python train.py --rope_base=10000.0 --qk_norm=false --init="normal" --init_std_up=0.0134 --init_std_down=0.0 --lr_head=0.00826 --warmup_steps=200 --final_lr_fraction=0.0 --seq_len=2048
MLP neurons of a small language model. Each row is named by its layer, matrix (up: input weights; down: output weights) and neuron, and shows model dimensions 426-639. Each number is 500 + 50 x the weight over its row's rms, rounded and kept within 0 to 999. Numbers have three digits each.
Before each neuron's rows is what it responds to, as a language model described it from the Wikipedia text at the highest values.

Description: Word-completing subword pieces. Short final or near-final fragments that complete a word split into several tokens, in common words and names alike, e.g. sna-il, rainco-at, remarri-ed, Di-ana.
L2.up770:514497520486431527487427501459534503547487499538470520489486483530619453606510542475516545503496452523478486491586588580460529486460429570495553398500403611446553469422501490456479512490484490505447471569556490477486524543541500530462454529577441496444443427530513545517519448538497530410503563432474496591463523559507546491563528440508489420531418494548549451487544461496513453500546436488491366512423527461502600617441538545479506445517498603548417509412458484479585598507555436500512493493426520445573550558461562561476529441435568495453493626508459480522553449569503492563510469472415473503535505464449464439494495452548555413437539515551
L2.down770:527512426489525421483579474519507450452560569438508463465496565494374500404515481517510436462486558519496452487504422411525457425483539444563444593480625452541483615540502515550520464494518530445543479435485493509544466519462460538488514488488544515493596594553440435516500534465507462586560455523503516398525486429455454538378487607483529560523539482413460621509544512490486521508467617571493565460568516581490510389537516446517480589407467427465524495553461466473501426485507534497562513549565464539491500440475443486529449494567404569520523466456540525501505617426540549455466521488615501530419511545509555493496496520412436587580473570448

Description: Mid-word subword fragments. Inner pieces of words split into several tokens, especially "ia" (enthusiasm, aphasia, paediatric), plus names and partial CJK characters.
L2.up1450:512429490522551395549516504492539492560567547525509486481510563401565458504563494521456567542557591516367538454473500553562453472410480486485432454494494476468520480519499480544551477582512426457503520533502560526478504500465495599612473491568531491483463549411578461517587457583455502474521357485653538459450517500474499488517567456473575502590450470516560485558485492601531461463480495498472583541503651493481577541482472520412550475543491457474474496493532628521480398567456453558414448436436456505358467527516448559583453604560478454473466445487495569500502413459449559594572488516475552544470522544494565443518605570430530518536528421533
L2.down1450:498539524471465632416485463505457534427463522475462453495478462619427548528450564534494441478480404497663480487540474409479502566578520534480581537514534551556465459482510529515429512450508572570493527496490481485536511471546520458391540546461501540526538417573442498457428492400522524545537657469374449551571492517512473522527435565513412480428556583462413546450503463389484539534550473489494375553498370463514405454446495507588492505425520466561529450542481345452536614435561551460564525579536519505623580477518547453423549426463547555561463581518529477513512594503516482453501517495568476463545476465491419501466397467523423440469467581449

Description: Verb stem before suffix. Word-piece stems and fragments in the middle of a word, just before a suffix like -ed, -ing or -ion, such as dra|gg|ed, can|cel|ed, sched|ul|ing.
L9.up1441:547530494472519408481521458544505502459582496530500431487475568514472538536482448494450442601486495419527489494539499515538495539475485566441481425501427401502491431512467406540562428523520479453482487428570452509394488481422519522593476543435570572554466500624472588525599553445445545460483480493489526502581466475538489500475586438576472485472479491560591415585472577549484484487591516494400486541517507545460419468555474415559545564549510512506586513458521531506515570452522471561440532574405556473429509577389405432472511533548485519468466493567417553503393461465478592479592496585541491511502478515433501405525498431520505466522496555446
L9.down1441:596475511534418417519569516405462485537485551526510513527427621517418496491492467476570444474497512440407523482537541358593557436427542382459505424613535452558534542412433484379569446479555499531546462478418606501483561507603608404452587429490509437524445557475468504503450532558455493560476424475514611571508566487425541446517541463463455510510434462542477433388555603625536485495470556388447471481478437487492564493443563504442511499550480433433513432513530476504556446528477593588523596539520542535469473444470459540515480508494503525510532424537465517480549403554541446521511414482522506491447586480441504529426499514481544526476520532431

Description: Later pieces of names. Mid- or word-final subword pieces completing rare proper names (people, places, species, stations), e.g. Fiz-ar, Werkme-ister, Kawarama-chi.
L6.up762:511536538603493474464446502528563519491479427617480436466554521556574505477475470507557559473526538529495515324491439547507503522385525515441472545438538496502524450407422505571402479434401417438535553410466540446472541495478505555517571507455566558516501537503419528446423554447500476523521424558568522437491508433555478533532485496457472405495463556590548571511604525504450426508501597508494526462463492472528534563487607461363508585514313478514488472506434575534485456491515442493536530539460488482547519504543467539613518527535551556433541464498471489587455394489549480457524645562520524518512531442458492491482542515466534504480524573470
L6.down762:577533497425473443479533405516474503538510526387490495589458491438471517541585509445428487562533556506598443486547578464525504491548486497504536483534531480476536493419548404438491444596541589500433511502520557466517412500488429563526483433464484490547464465529481435561515490471489406407386532511493517574557455504531519502465531484495494582440576552481465579464564525501561489554466500291500483524506537460480467481468440540562487467512575545541506489494467485512547455479543525594686581479558490474565598534460457478439461480471486511592456470451505505455560598596437520598431408546457609526563432478420503435551424496448411469449512466557

Description: Word-completing suffix pieces. Final pieces that complete a word split into subword tokens, in many topics, such as che-er, assist-ant, explor-ation, cheek-bone.
L9.up2134:490491555519427472445495493523483484569543439579488439482467484464465487517515462408613527511534474554451486494488564515522425440544502546551433476450511549487580514533473377539471437444373455506511492423438492555513469531469545562509545513579622464482521557494466535481454536463514500522531532578470541468433466408474529465497531356484492409468533495491493504516518587476518537518495412323531528567438479521486505509519527489441519570548559477534437461583568447465529491469426474524479535483327548440538547492513472366603405378515579449497482461482535600486389458447411540534435482580497515497426489515485470432538474512554563548471611498429
L9.down2134:425449583519440541525517466505538573505413504500538512428402536495473530526525535570524526535521544420462499456484508469528467509403488420567500466536391503489588540494463477531511541521498430390543478587546447539455519441588540490473452479476537524499569544517501477501471442471499476459570465490486490476576467507558434547452389507499584498471551516496440513465526429525505452612526446328593574484466495482470493466547534494474574505535491486473492438490344504515567477558458525472792514522534425533478451551593526495539490450433479543621538489405486558557548523517422469471523384518440459534495449473528491491575446461434588509558605445433